{"n_layer": 9, "d_model": 448, "n_head": 14, "n_kv_head": 2, "head_dim": 32, "d_mlp": 1216, "vocab_size": 8192, "activation": "swiglu", "norm": "rmsnorm", "norm_place": "pre", "norm_eps": 1e-05, "positions": "rope", "rope_base": 10000.0, "rope_fraction": 1.0, "qk_norm": false, "attn_scale": 0.177, "bias": "none", "tie_embeddings": false, "parallel_block": false, "init": "normal", "init_std_qkv": 0.0188, "init_std_o": 0.0, "init_std_up": 0.0188, "init_std_down": 0.0, "optimizer": "muon_variant", "lr": 0.00634, "lr_mult_qkv": 0.7, "lr_mult_o": 3.0, "beta1": 0.93, "lr_head": 0.00519, "grad_clip": 1.0, "warmup_steps": 200, "schedule": "wsd", "decay_fraction": 0.852, "decay_shape": "linear", "final_lr_fraction": 0.0, "batch_tokens": [16384, 32768, 65536, 131072], "seq_len": 1024, "doc_mask": true, "z_loss": 0.0001, "train_tokens": 371600000, "steps": 7179, "dataset": "wikipedia_en"}
MLP neurons of a small language model. Each row is named by its layer, matrix (gate and up: input weights) and neuron, and shows model dimensions 256-383. Each number is 128 + 32 x the weight over its row's rms, rounded and kept within 0 to 255. A neuron's up and down rows have the sign that makes its largest values positive.
After each neuron's rows, "fires on" lists the tokens most often at its 100 highest values on Wikipedia text that the model never trained on. A number after a token or word is its count.

L3.gate1124 [110  96 145 105 116 114 149  98 176 126 137 100 126 161 116 146  83 139 158  76 177 107 147 156  83 122 131  71 168 131 141 143  96 119 119 150 114  73  98 135 111 134 128 121  72 134 104 144 132 148 189 107 182 107 121  93  98 116 176 223 152 112 120 187 115 160 169  85 160 141 137  75 161 184 153  84 178 114  60 184  90 117 183 134 134 142  62 116 149 195  96 135 127  84 100 146 145 164 142 109 202  76 141  92 139 128 114 129 154  68 167  87 163 158  94 154 170 133 124 146  75  91  90 161  92 186 142 109]
L3.up1124 [ 94 148 103 129 125 185 129 151 176 187 121 108 126  50  94  72 118 125 167 109 115 167 163  90 163 139 104 189 158 174 141 138 162  90 146 133 134  50  97  94 136 174 136 124 119  97 175 172  81 151 139 105 138 164 124  90  90 122 166 135  83 101 183 151 129 135  62 113 114 164 120 119 169 131 157 150 137  99 149 152 143 113  73 151 110 141 175 127 128  95 119 154 112 110 123 119 168 180 133 116 141 140 131  82 101 119 110 104 113  85  97 110 126 116 137 183 149 139  96 115 150 116 144 132 145 134  56 148]
fires on: "\n" 99

L3.gate187 [133 127 153 124 108 180 122  98 157 159 179  87  95 131 110 117 148 151 110 119 125 129 104 133 112 112  75 161 142 118 197 161  92 161 132 121 124 101 172 187 148 145  86 102 144 160  46 202 127 140 124 137 159 102 134 140 118  90 146 179 162 139 121  63 114 140 133  92 156 146 123 175 142 131 130 176 131 169 101 126  99 105 135  90 128  97 137 141  70 134 201 121  94 114 119 109 199 153 160 150 108 115 128 181 113  58  76  94  89 124 149 136 121 171  97 133 152 164 164 116 161 145 145 132 109 177 193 144]
L3.up187 [154  93  96 167 105 204  99 136 110 150 114  67 102 154 143 130 170 139 110 131 128 108 121 129 121 120  94 174 132 109 107 109 137 135 137 126 126 151 116 155 144  95 121 129 155 113 114 156 101 179 187 143 133 148 152  81  77 155 178 195  65 106 150 104 125 121 150 161 107 139 141  78 160 101  93 126 196 133  92  97 138  82  98 136 130 107  88 161 114  86 127 102 145 104 167 101 142 114  91 180  76 143 123 176 117  96 103  24  85  93 179 170 179 162 134 149 119 164 114 163 115 158 153 152  91 131 174 144]
fires on: "\"" 30, "y" 16, "ce" 10, "a" 5

L6.gate337 [141 136 130 146 131 184  78  73 118 138 126 139 157 120 120 134  77 120 113 107 126 159 111 170 114 189 106 189  94 132  79 102 115 160 149  88 116 111 129 160  84 133 162 147 121 145 121 154 149 151 134 121 129 183 118 112 148 121 179 169 115 205 117 177 131 131 113 133 136  96 182 134 132 138  73 109 132 132  93 163 144 162 121 127 131 100  88 153 182  98 140 106 125 172 139 139 159  80 128 157 163  62 139 126 164 114 116 182 182  42  85 204 181  96 129 109 108 162 115  71 127 147 110 127 104 137 116  59]
L6.up337 [144  96 127 133 122 173 114 128  74 118  96 110 131 133  96 176  62 111 131 129 119 174  65 142 160 117 158 160 142 194 104  92  89 150 105 140 159 144 103 198  74 134 148 102 207 138  77 119 177 154 199  87  93 108 157 107 150 120 107 154 112 171 152 138  69 113 125 124 112 158 174  86 127 149 107 127 132 136 140  83  98 159 127 153  68 155 163 111 115 110 151 134  88 132 143 156  62 108 195  67 175 107 160  87 111 165 118 138 158 148 132 135 118 133 139 119 147 104 124 129 134 113 119 171 114 134 196  90]
fires on: "-" 33, " p" 17, " the" 15, " sh" 7, " sp" 6

L3.gate76 [163 135 105 138 132 149 134  97 105 154 103  75  85 175 123  84 103 118 132  60 193 168 128 182 117 114 134 135 136 108 118 140 136 189 180 129 169 154 173 151 141 138 154 193 102 161  94  76 127 120 148 181 135  91 126 164 137 113  95 153 138 121 118 101 144 118 142 123  95 190 106 134 161 105 116 184 219  86 180 109 159 140  91 130 136 110 149  88 140 179 115  91 114 209 149 183 175 111 148 158 138  98  73 140 126 137  90 165 121 176 124 129  90 112 205 106 128 145  84  99 130 116 106 132 108 174 144 130]
L3.up76 [106 112 111 127 162 134 117  96 120 101 136  78 150 119 142  62 102 121 148  92 169 176 117 165 124  96 169 121 103 164  82 183 111 136 101  94 202 123 112 110 103  89 169 137 119 148 148 111 107 145 155 147 145 143 132 151 103  51 129 148 169 146  75 106 162 117 172 134  84 116 119 109  90  99 137 143 138 130 169 106 115 215 160  58 157 100 164  96 151 158 137 117 100 112  98 131 154  82 118 162 119 163 116 134 149 119 183 181 153 145 110  82 136 204 177 137 139 130  78 114  81  94  71 111 115 128 151 170]
fires on: "-" 44, "18" 24, " '" 17, " sub" 4

L6.gate824 [ 84 130  97 119 187 100 118 175 162 103 127 139 158  66  86 134 113 135 133 137 149 101 147 177 129 149  90 184  99  85 117 128  86  76 129  94 137  74 155 188 120  89 181 152 136 126 131 117 155  84  91  99 136 122 192 131 111 161 158 135 146 112 176 147 102 120 100 168  92  91 129 140 165  89  84 105 185 145 140 118  80 118 122  91 132 186 148 103 147  47 170 149 161 124  51 117  48 168 105 142 163 111 116 126 125 112 125 145 142  47 127 154 162 113 144 144  67 181  88  93 152 131  78  83 140  97 224 142]
L6.up824 [132 114 102 155  93 123 123 118 132  74 158 132 115 102 174 157 105 115  98 147 126 138 141 131 155 150 128 118  65 161 131 157 152 178 108 168 111 178 101 119 185 160 141 155 115 117 142  81 109 114 152 111 150  86 144 125 125 219  87 150 111  85 190 165 142 109 167 126 182 135 135  98 129  91 115 124 176 100 175 140 150  66 118 127 165 150 104 142 120 143 156  80 212 127 126  59 117 133  76  90 187 191  78 100 188  98 165  85 127 165 132 197 115 137  92 132 175 130 167 104 137 108 160 109 120 103 154 104]
fires on: "=" 24, " was" 11, " been" 11, " has" 7, " is" 6

L6.gate114 [147 102 147  80 151 120 148  70  88 133  54  71 117 137  77 149 115 144  85  91 164  69 116 125  93 115 114 192  72 121 105 135  81  88 153 110 131 130 168 127 188 115 179 102 102 124 109 163 130 143  66 125 107  73 103 199 164 161 103 139  81 181 109 124 124 164 107  91 133 165 101 106 127 153 104 103 126 128 111 140 160 128  74  67  75 101 197  82 155  93  98 143 150 116 151 109  72 160 157 157 125 174 129  60 162 124 132 108 182 156 150 141 137 148 114  94 122 137 125 141 128 147 128 122  60 133  96 162]
L6.up114 [ 97  96 142 147 129  97 146  84 105 139 124  75 115 154 127 116  84 153 129 100 177 132  78 111  51 130 118 124 107 138 153  95  97 121 130  78 167 171 120 142 132  36 132  99 138 126 140 144 131 123 124  85  72 117  78 144  95 151 170 125  69 116 128 124 161 148  87 125 126  80 136 169  99 154 110 127 167 118 144 194 133 120  89 111 119  83 144  67 135 131 152 146 111 154 157 140 143 157 162 128 146 149 121  89 175 156 131 133 127 155 149  98 132 185 164  83 185  99 131 127 119 240 129 139  87 182 112 117]
fires on: " of" 33, "ate" 10, "ne" 8, "O" 7, "|" 5, " 13" 4

L6.gate54 [132 118 190 169 172 146 105  96 154  81 121 109  67  91 122 153 141  98  91 125 106  66  85 153 144 146 124  96 126 115 128 191 162 187 151 136 113 179 187 190 106 117 118 126 135 144 114  88 101 130 144 125 150 140 142 191 132  62  93 129 105 125 125 119 167 127 177 100 116 160 134 146 143 117 120 137 143 127 170 127 157 140 179 134  73  93 108 149 155 108 155 158 126  76 112 198 102 147 175 129 145 162  89 151 106 129 131 163 100  87 116 131 117 127 170 176 187 119 102 104 135  54 141 175 124 114 106 101]
L6.up54 [102 140  87 132 112 120  89 112 117  67 146 189  87  94 154 130 145 124 132 102  85  93  42 126 115 186 137 120  73 115 163 112 143 153 132 158 124 169 183 195 121 115  59 138 135 108 109 169 132  83  74 145  87 107 137 148 149 144 152 144 182 141 120 170 138 162 188 139  94  94 130  95 171 102 131 123  93 114 107 115 136 114 108  93 121 108  99 151  95 169 156 116 142 123 165 147 148 135 156 157 175 204 153  88  94 156 156 154 156  93 102 122 148  84 115 130 112 132 157 104  86 137 162 148  74 153  75 138]
fires on: "," 15, "-" 15, " for" 11, "\"" 10, " as" 8, "'" 5

L6.gate598 [115 164 153 172  94 176 132 150 130  78 123 151 114  80 147 170  98  70 158 136  81 104 157 120 124 105 149 111 110  90 183 169 115 110 132 190 157  58  91 120 111 143 141  99 169 156 120  57  91 163  98 160  69 121 134  98 133 132 117 114 129 136 164 113 124 101 160  89 162  79 194 135 123 134 192 141 144 119  74 118 112 130 114  88  75  52 123  80 111 127 139 110 164  60 119 125 129 108 168 170 141 105 207  70 167  96 147 124  92  59 132 158 145 121 139  98  97 132 189 141 123 155 166 131 117 107  91 142]
L6.up598 [ 97  46 149 140 128 145 168  84 117 166 158 104 122 156 171 181 100 134 116 179 132  79 161  27 106 140 130  87  80 159 145 123 170 153 148 133 175 122 125 173  89 142 155 147 126 141 150 124 109 131  89 145 120  89 115 137 162 126 131 154 108 154 108 140  95 149 118 195 123 111 204  98 116 114 138 133 106  91 125  87 112 139  95  58 166  72 143  77 109 148 114 166 124  82 104 125 148 155 135 159  82 131 118 160 112 128 125 128 139  62 141 123  83 129 106  93  71 106 107 154 135 127  80 187  90 124  86 120]
fires on: ";" 36, "|" 12, "eg" 9, " |" 6, " surviv" 4

L3.gate75 [117 178 145 143 136 159 140 101 186  99 118 186 161 135 122 156 142 178  75 117 110 110 144 146 183 128 143 124 114 175  92 178 124 197 110 148  68 143 135 181 125 134  73 168 122 157  96 106 190 108 159 160 144 124 121 100 193 112  79 165 108 136 165 127 166  85 139 119 186 170 103 160  81 137 129 152 126 181  82 109 184 112 141 125  46 147  98 127 166 127 135  97 101 121 127 162 120 108 148 102 158  85 133 139 120 136 174 173 131 144 153 135  90  95 154 139  92 120 121  92 113 125 122 107  63  85 118  95]
L3.up75 [161 169 197 108 138 189 106 166 140 134  97 139 121 181 137 195 166 117 122 115 116  97 121 155 153  60 132 113  83  93 116 131 200 161 180  67 169 107  78 140 158 143 112 128 175 137 151 131 102 139 113 206  77  85 123 139  87 110 170 136 134 151 108 180  97  80 116 168  98 136 155 164 173 155 189 169 158 109 149  63 127  98 135 149 158  98 135 120 147  61 216  99  99 127 144 164 115 151 118 153  78 153 142  83 104  85 132 131 146  89 128  96 140 112 121 114  93 143 101 165 139 122 107 146 112 148 111 141]
fires on: "=" 100

L3.gate90 [123 138  93 152 107 136  87 152  80 120  87 171 154 123 105 118 158 165 133 130 116  91 107  90 146 157 178 154  43 138 154 136 128 152 103 140 116 137 138 170 150 175 156 143 108 143 160 160  72 126 150 114  92  98 130 104 195 141  80 118 117 124 189 108  45  94 136 117  87 178 111 101  91 149 168 134 129 156 116 182 132  87 192 157 108  96  74 145 156 142 169  85 154 158 111 138 119 125 150 123 115 101 130 126 171 215 111  75 105 162  95  82 116 166 148 162 113 157  98 114 160 143 162 171 169 122 139 145]
L3.up90 [ 99 143 149 152 126 128 140 169 116  83 138 116  85 135 137 110 144 130 165 111  85 107 133 131 103  84 128 203 139 126 165 139 139  84 168  78 126 143 110 195 126 100 161 126 120 100 112 106  57 115 105  87  66  90 111  99 147 145 112  96 123 131  96 116 127 110 145 184 133 184 122  95 136 131  98 148 142 148 137 122 143  94 121  92 113  98  84 126 129 185 198 135 169 182 110 136  96 163 139  97 100 164  90 152 111 125  41 117  65 121 120  89 197 146  99 108 124 115 148 170 120 141 142 130 139 150 149  91]
fires on: "D" 17, " reb" 12, "=" 11, "ib" 7, "pec" 6, "." 4

L6.gate466 [ 88 113 147 150 149  82 140 136 142 134 107 116 180 177  68 168 130 212 133 104 145 110 146 125  80 165 141 164 183 137 162 154 119 117  72 103 115 107 208  63 111 149 167 100 165 130 126 116 113 159 104 145 131 137 125  98  96  86 126 144 102  94 116 114 160 148 167  93 126 131 129 108 143 151 134 148 144 157  58 156 104 139 170 140 110 167 141 140 120 165 167 144 148 145 103 164 103 225  98 177 138 101 145 145 132 155 128 175 134  85 195 104  94 136 123 135  83 164 134  84 124 147 159 101 158  90 113  98]
L6.up466 [140 178 180 162 201  68 123 146  98 172 158  18  99 146 113 106  77 129  92 195 124 134  89 140 135  96 112 134 144 201 138 151 118 119 170  64 104  79 148 157 117 145 131  91 145  95 154  91  87 108 136 114 163 103 158 102 104  81 146 135  95 116 155 119 176 148 172 142 111 128 101 115 137 124 140 142 119 118 144 148 128 104 177  93 168 104 182 123 191  76 136 148  97 147 152 127 119 163 123 110 142 172 114 100 144 142  98 151 102 142 134 160 189 171 133  99 125 101 174 165 113 135 166 109 183 114  98 104]
fires on: "." 24, "sc" 13, "=" 9, "end" 5, "ical" 4

L6.gate307 [138  96  55 152 118  87 169  92 149 134 121 157 189 124 134 151 119 118 134  99 139 181  90 168 166 147 142 138 167  99 192 154 153  88  83 158 106 120 108 133 173  86 105  45 100 164 135 105 125  92 156 142 147 131 130 117 164 176 147 190 127 157 189 153 110 118 142  95 146 167 172 122 104 145 121 129 115  89  89 135  95  97 145 120 144 108 156 205 162 150 156 111 131  44 117 112  82 151 131  96 131  96 117 119 154 122 142 107 135 113 122 121 153 114 118 185 117 162 135 142 103  96 101 121  77 158 122 116]
L6.up307 [130 111 112 127 138 180 211 113 125 135 148 161 142 149 165 140 122 136 153  89 105  97  93 192 122 109 158 124 104 123 186 110  82 110 113 146 128 106 120 192 134 132 120  63 125 139 141 109 109 145 114 141 117 141 121 112 118 158 116 144 109  57 177 104 156 108 155  36 151  83 163 139 148 148  41 173 155  82 147 169 174  81 159 101 150 154 129 153 139 107 123 135 184  70  97 177  93 169 129 163 104 117 141 109  36 178 117 135 135 110 179 130  94 181 198 151 162 169 174  60 153 104 125 210  79 149 107 174]
fires on: "|" 22, "\n" 13, "M" 10, "\n\n" 8, "ug" 6, "N" 6

L3.gate913 [109 128  92 134 187 138 159 149  89  96 184 120 167 135  80 108 111 106 171 149  93 146 157 158  68 109 176  96 127 133 129 136 118  82 171 124 119 130 138 135 111 118 108 102  76 108 119 104  70 110  89 129 129 106  70 149 144  55 143 130 149  84 122 156 106 141 156 120  99 173 140 174 115 109 156 119 174 133 162 120 141 112 143  82 103 107  74 134  95 155 115 112 115  90 159 183  78 147 131 141 145 125 130 122 122 108  89  63 114 114 100 146  47 135  82 147 123 156 143  90  75 100 171  85 135 150 172 178]
L3.up913 [189  96 112 158  70 122 117 111  85 101 111  87 105 137  98  76 110 157 164  41 144 129 129 104 131 125 104 105  70 111  86 145 112 125 128 109 132 149 162 106 156  65 157 105 140 147  97 149 136 160 121 123 102  93 110 107  65 108 117 109  76  89 126 120 128 185 148 181 113 134 124 118 108 165 131 122 169 143 106 105 127 171 129 187 152 148 134 138 105  90  99 158  79 133 132  97 109  47 133 147 162 128 137 139 180 160 123 183  79 118 192  96 188  93 106 105 162 103  75 181  85 145 181 175  97  93 130  94]
fires on: "=" 91, "\"" 7

L6.gate1098 [132 162 203 102 122 144 136 126  98 166 148 136 129 152 112 143 145  76 159 123 124 129 158 131 136 170 106 122  86  82 109 109 149 180 163 171 150 157  91  83 157 114  67 126 197 222 111 183 164  85  76  78  84 143 142 194 136 125 103 148 121 124 112 115 127 144  89 123 144 133 127 133 166 107  96 115 174 192  84 178 120 105 125 132 199 135 132 156 121 120 163 116 128 127 111 165  95 129 112 118  81 100 118 102 143 153 130 121  97 153 155 120  43 184  89  99 169 120 118 155 103 194 146 154  71 109 126 112]
L6.up1098 [101 118 153  80 118 115  58 107  91 157 145 172 148 102 141 144 119  86 121 120 134 140 155 106 188  97 153 165 166 132  93 142  85 179 142  99 131 174 170 150 145  69 126  74 148  65 111  71 108 122 182 140 138 109 149 137 136 137 130 137 171  91 127 115 153 100 139 124 154 174  97 103 100 114 148 125 163  63 123  80 151 111 157 143 114 132 143 117 109  86 109 122 137  95  42  88 136  78  81  78 116 137 110 161 129 156 119 198 140 154  64 107 121 122  99 129  41 153 133  77 143 163 102  92 115 161 118 116]
fires on: " that" 41, "," 36, " because" 10

L3.gate720 [169 174 135 124 153 101 142 143 147 162 165 144 153 171 140  90  94 117 197 132 108  69 197 195 109 121 119 102 107 140 170  99 176 178 120  80 133 178 146  92 106 102  98 100 188 104 124 161 109 118 128  82 144 104 128 141 165 200 191 143 115 133 105 197 163 137  78 207 124  66 131 101 131 152 143 197 110 164  69  85 144 113 130 101 111 151  70 103  88 149 146 172 163 114  96 139 144  65  73  99  91 100 160 102 129 133 108 149 163 152 136 117 121  56 105 120 136 154 120 138 136 179 111  81 130 133 161 149]
L3.up720 [ 93 159 180 151 128 133  99  87 186 111 105 129 135 170  97  95  90 222  94 112 131 105 130 154 112  93 136 135  90 146 148 143 185 113 167 180 192  62 185 114 153  72 159 140 116 101 149  99  85 141 113 105  74 166 128 158 121 123  86 137  78 172 135 127 146 111 108 155 153 188 146 171 167 135 154  99  80 109  92  89 184 129  74  47 120 152  95 180  88 107 156 164  87 112  88 118 179  98 125  88  98 123 142 122 181 120 107 119 135 112  32 142 138 120 102 107 124  77  84 183 124 121 115 139 125 189 140 121]
fires on: "|" 55, "ys" 4

L3.gate997 [191 165 172  69 141 126  86 129 146 163 126 123 150 101 126  88 125 130 150 111  93 156 138 198 156 136 154  98 142 122 113 104 112 100  89 108  92 140 167 121 142 145 140 103  90 103 122  92 135 120 141  81 211  85 171 153  94 158  94 173 119 141 164 128 115 131 109  94 108 128 127 128 156 145 136 180 194 129 109 156 125 159 174 122 159 177 105 124 139 125 137 195 135  70 173 120 100 105 113 123  75 168 134 114  63  67  93 118  52  71 150 108  71 104  94 210 162 207 143 120 115 118 143 169 143 111  86 156]
L3.up997 [132 105 124 125  91 191  88  91 127 162 124  95 165 114 127  83 184 129 100 124 161 137 107 110 200 131 159 183 142  86 111 136 145 140  94 117 139 117 131  73 141 156 108 143  86 113 114  68 169 130  88  74 134 110 209 137  84 119 117 121  91  92 148 160  46 129 101 146  75 102 146 162 166 132 112 185 124 185 152 157 158 169  96 112 136 174  49 185 162 126 153 150 101 112 167 132  99 168 132 160 129  99 138 115  95 142 141 146 111 107 187 161 140 118  91 205 112 116 105 102 137  71 139 179  94 136 123  55]
fires on: "\n" 77, "=" 15, "-" 5

L3.gate699 [147 181 207 124  90 158 124 126  72 126 118 145 181 126 102 119 109  67 104  81 130  96  90 113 145 168 130 173  87  92 151  93 107 134  91  92 118 125  90 181 123 176 117 134 119 115  79 146 139 148 103  99 138 111  93  78 140 172  85 129 130 111 141 102 163  81 136 136 142 100 115 148 135 144 125 135 167 145  93 192 110  93 135 132 132  76  95 177 128 123 168 141 142  61 127 120 148 102 118 142 110 181 156 125 131 116  84 142 120 132 109 126  61 127 151 134  90 153 170 134 139 109 169  99 112 118 152 171]
L3.up699 [104 140  87 128 140 168 100 156  80 119 149 114 126 183 130 136 205 152  44 144 110 157 145 178 161 153 140 130 155 148 130 109  87 122 133 116 101 142 136 144 124 161 164 172 171 144 163  74 152  99 113  94 119 153 156 129 131 161  94 164 148 128 140 122 151 131 101 143 190 118 115 133 139 133 136 142 126  80 145 126 156 149 124 109 158  98 148 147  87  80 153 108 157 198 134 100 145 173  40 153 132 122 152 155 123 183 157 121 120 109 143 123 151  80 141 135  73 101 105 106  78 104 111 175 113  76 121 150]
fires on: "=" 62, "9" 6

L6.gate275 [167 168 159 164 127 101 102 110 139 117 106 101 204 125 189 218 118  84 147 138  73 118 121 214  79  90 139 143 154  96 160  73  89 128 135 111 114 160 170 138 164 120 117 151 113 157 158 184  88 121 163 152  96 135 123 164 164 107 105 116 137 121 117 140 192 175 102  97 108 148 140 166 123 172 104 154 152 146 100 120 106 118  72 139 110 115 103 167  99 100 139 149 121 165 121 192 145  88 138  59 135  70 138 102 130 131 112  98 133  81  70 152 170 138 123 129 119  95 168 129 125 143  77 128 114 105 112 126]
L6.up275 [ 67 159  89 135 109 164 114 114 155 137 142  70 106  94 158  50 160 174 151  63  88 125  99 102  87 161 132 180 115 115 111 128  80 149 153 134 163 105 171 134 129 106 131  82 168 163 123 101 141 140 156  96 123 135  69 107 138 113  83 156 154 152  95 116 116 138 137 154 104 145 108  96 111 105 142 109  83 117 150  76 146 117 109 106  95 126 142 112  95 108  95 133  94 130 139 120 142  94 118 144 163 121 154 168 116 123 121 156 239  82 164 144 138 177 154 129 121 104  98  91  85 176 169 147 118 154 144 157]
fires on: "-" 100

L3.gate710 [156 121 125 151  86 132 144  60 149 107  87 128 143 102 120 120  89  91 116 188  96 145  80 151 102 125 145  78  58 128  90 112 162 179 104 138 130 146 129 123 136 158 121 149 128 178 160 111 137 157 147  77 133 138  82 104 164 181 127 143 146 170 121 133  94 153  88  94 130  76 108 152 162 163 105 195 179  71 160  86  84 136 109 143 141  93 116 117 156 103 192 171 164 140 159  93  85 101 127 200 150 156 155 110 102 154 162 130 142  98 110 154 125 159 169 169  96 126 130  81 128 148 105 154 173 130 105 214]
L3.up710 [171 111 139  89 165 139 160  95 116 118 107 105 237 158 189 139 101 150  82 100  97 112 150 126 155  97  98  85 120 104 125 114  67 159 134 149 127 157 125 162  96  92 134 179 143 128 143 150 127 115 159 146  93 139  97 142 198 146 111 131 114 137 131 128 108 172 120 134 120 109  87 183 121 164  80  93 161  75 156 148 155 134 140 115 141 132 149  95  92 158 138 220 137  85 136 165 108 118 136 172 132 145 115 120 161 156 132 161 113 116  74 169 145 147 173 161 136 173  99  92 188 160  54 141 112 114 107  95]
fires on: " (" 47, " National" 11, " O" 5, "|" 5, " |" 4

L3.gate311 [126 125 124 120 134  79 162 111 101 128  66 179 152 151  97 146 203 152 124 143 124 127  82  93 118 115 139 109 116 127  78 183 141 145 139  88 178 107 167  96 119 140 123 119 112 148 122  64 108 149 148  93 145  68  81 118 106  78 186 102 132 124 124 155 120 135 155 100 105 108 120 157 135 154 147  81 112 141 127  53 147 134 112  73 172 159 155 155 136 122 116 152 123  87 190 133 177 101 115 113  90 133 122 123 122 120 161 117 175 166  93 101 111 129 136  68  84  90 140  84 115 130  88  97  90 104 169 114]
L3.up311 [157 160 137 166 127 148 144 126 126 139  82 126 180 108 148 216  85 201 123 143 128 140 108 156 138 127 135 185 104 166 140 152 100 109 149 174 156 114 139 119 121  52 132 108  98 132 149 111 120 115 163  84 126  94  60 138  97 124 156 102  64 177 172  91 178 104  65 164 114  84  99 135 140 135 125 108 123 153  34 141 112 129 145 120 151 126  94 125  58 106 155  78 103 172 100 134 174 105  94  97 125 180 168 101 134 139 106 139  86 142 103 112 140 148 148  95 180 105 113  91 138 150  94  57 116 126 126 112]
fires on: "|" 89, "U" 4

L6.gate222 [111 149 178 102 135 100 119 157 139 152 138 185 117 169 101 105  97 112  89 116 144 134  71 167 124 142 115 173 161 114 171 101  88  96  84 148 128 116  66 130 144  94 150 104  72 116  82 172  96  50 130 135 120 127 136  63 122  90  94  74 137 176 127 105 190  56 140 146 111 146 112 169 147 121 123 156 139 177 234 127 133 131 142 132 117 167 128 163 141 132  82 134 133 121 105 123 139 132 117 122  86 111 139 144 115 162 157 170 151  80 104 120 123 153 173 193  77 191 120 158 167 109 139  74  90 159 153 140]
L6.up222 [ 95 128 105  96 147  74 115 126 150 117 112 195 110  83 142 126 135  15  55 142 148 166 146 236 185 113 155 106 144  92  92 118 140 149  86 137 141 163  82  77 107 128 156 116  69 106 168  83 186  74 167 121 131 131 117 122 109 178 155 105  94 103 212 131 155 147 132 122 128 138 184 169 139  90 154  72  67 120 127 162 126 102 160  78 131 145 131  83 148 115 148 136 140 108 161 145 139 112 111 133 101 105 121 159 113  98 149 139 157 132 146 119 129 175 131 157 140 132  87 148 177  77 143 147 127 129  95 121]
fires on: "=" 100

L3.gate512 [ 73  82 175  93 117 195 132 136 192  54 137 175 158 158 189 117 165  93  52 155 182 121 101 117 122  99 115 201 167 156  94 149  86 154  67 161 160 179 150 167 112 117 109 115 107 108 105 123 100  80 198  91  76  91 120 182  61 138 168 146  99 197 127 126 163 119 105  99 139 110 132 180 145  98 145  57 175 170 122  96 185 127 160 100 129 156 108 106 146 131 205  98 104 143  88  54 122 150  80 151 181 112  59 117 139 154 177 137 145 170 140 131 127 106 121 138 140  88 132 133  80 186  87 150 111 117  92 189]
L3.up512 [151 132 182 141 167 132 162 167 190 162 149 130 164 142  94 139 127  92 119 199 145  77 156 190  97  99 103 132 155  71 129  52 143 113  94 101 108 168 127 117 100 140  76 168 168 102 122 165 146  80 121 172  85 110 142 143  99  85 152 114 168 142 179  90 178 131 166 129 141 144 103 152 127 126 175 196 154 213 117 124  92  83 184 118 142 153  98 115 173 162 140 121 106 150  93 119 100 117  79 177 130 128 109 160 141  83 100 134 151 158 119 134 156 148 124 111  94 156 160  75 102 112 137 166  98 110 148 167]
fires on: " also" 26, " =" 18, " and" 16, " to" 10, " not" 4, " in" 4

L3.gate260 [138 107  82 132 146 104  82 115 117  35 137 180 129 128 149 137 166 124 100 144 140 102 184 149 138 122 138 113 112 130  88 181 150 150  70 186  97 166 106  98 134 146  98 147 137  98 113 107 145  95 183  90 120  72  90  63 101 103 106 117  86 111  86 103 148 121 193 123 198 120 106  72 152 172  87 141 103 140 176 152 126 112  85 132  70 131  56 160 132 129 173 119 135 182 149 187 147 186 100 150 138  98 130  93  78 117 118 199 153 110 103 124 129 165 169  79 153  77 135 108  88 103  93 157  97  90 138 111]
L3.up260 [173 128 135 145 127 147  82 136 116 146 135 107 136 194 144 133 123 134  79  95 110 121 119 130 105 122  93  82 138 106 115  87 129 114 123 122 103 164 116 133 116 105  84 123 109 164  83 139 126 165 128 117 158 112 162 142 149 128 112 105 111 137 181 178 146 133 108 110  59 154 127 118 103 110 140 183 124 168  45 170 124 144 181 100 170 163 139 180 100  85 112 136 124 139 151  90 117  89 168 140 136 135 133 169 152 144 151 101 133 161 156 155 107  86 102  83 123 152 130 118 132  87 154 138  68 177 189  57]
fires on: " =" 65, "=" 35

L6.gate654 [165 112 129  30 128 120 153 148 122 131 123 162 128 105 132 110 103  89 131 139 146 129  97 159 157  82 172 166 133 126 145 100  82  82 119 187 147 137 131 133 169 121 159  88 125  98 122 116 107 184 133 164  41 105 167 110 108 105 133 109  98 187  78 139 124 165 201 101 121 118 137 142 117 134 129 119 134  89 152 192 143 155  65 164 124 184 185 195  42 113 149 135  88 153 160 122 126 199  73 116 121 101  51 158 156 105 144 127  76 150 110 132  79 160 170 125 155 150 127 164 110 179  70 146 163 138  95  69]
L6.up654 [165 120  97 115 128 134 112 151  93 109 177 154 164 130 160  90 107  54 170 158 152  75 132 154 131 144 103 102 143 126 130 113  96 172 135 125 144 163 149  69 160 165 138  57 166  61  30 146  73 140 145 177 166 102 160 126  83 155  88 123 168 131 117 110 142  93 125 159 119 127 104 139 177  82 154 161 179 150 144 133 111 103 121 159 165 167 147  84 134 136 100 101 128 120  96 146 103 137  75 132  98 149  85 133 171 102 116 188 142 178  90 196 124 152 109 101  78 130 119 147 136  62 126 122 154 128  77 175]
fires on: "," 17, " and" 17, "\n" 13, "–" 5, "|" 4, "ula" 4

L3.gate714 [140  94 114  73  75  98 164  85 113 110 139 118 143 139 123 124 143 120 130  93 120 111 128 150  70 112  80 175 135 143 124 162 170 177  90 177 128 112 134  94 129 144 145 145 163 150 165  75 147 129 126 124 147 102 113 116  92 116 156 118  95 124 172 110 106 114 181 104 136 112 113 110 115  82 110  66 119 188 127  62 151 113 177 132 138 116 148 145 139 155 143 166  90 144 147 129  93  85 110 117 118 105 144 168 126 160  99 125 187  81 139 112 138  75 175 129  90  76  83  89  95 153  88 176 139 108 124 149]
L3.up714 [163 150  88  90 150 160  99  81 152 161 158 117 113 167 106 174 158 160 138 138 116  41 119 162 128 115 142 185 153 123 137  99  57 166 125 111  94 128 156  83 171 125 151 131 113 108  84 125 177  75 157 135 151 100 106 121 145  83 114 128 110 170 171  73 170 101 130 106 163  89 200 103 122 143 136 106 114 167 170 141 130 126 122 152  76 104 165 164 143  79 116 137 125 143 155  63 147 108 101 118  57  98 172 108 115  57  77 130 142 157 100 115 123  67 145 217 171 125 129 116  42 139 146 154 123 123 144  72]
fires on: "\n\n" 32, " part" 17, "|" 13, "." 10, " Gol" 4, "\n" 4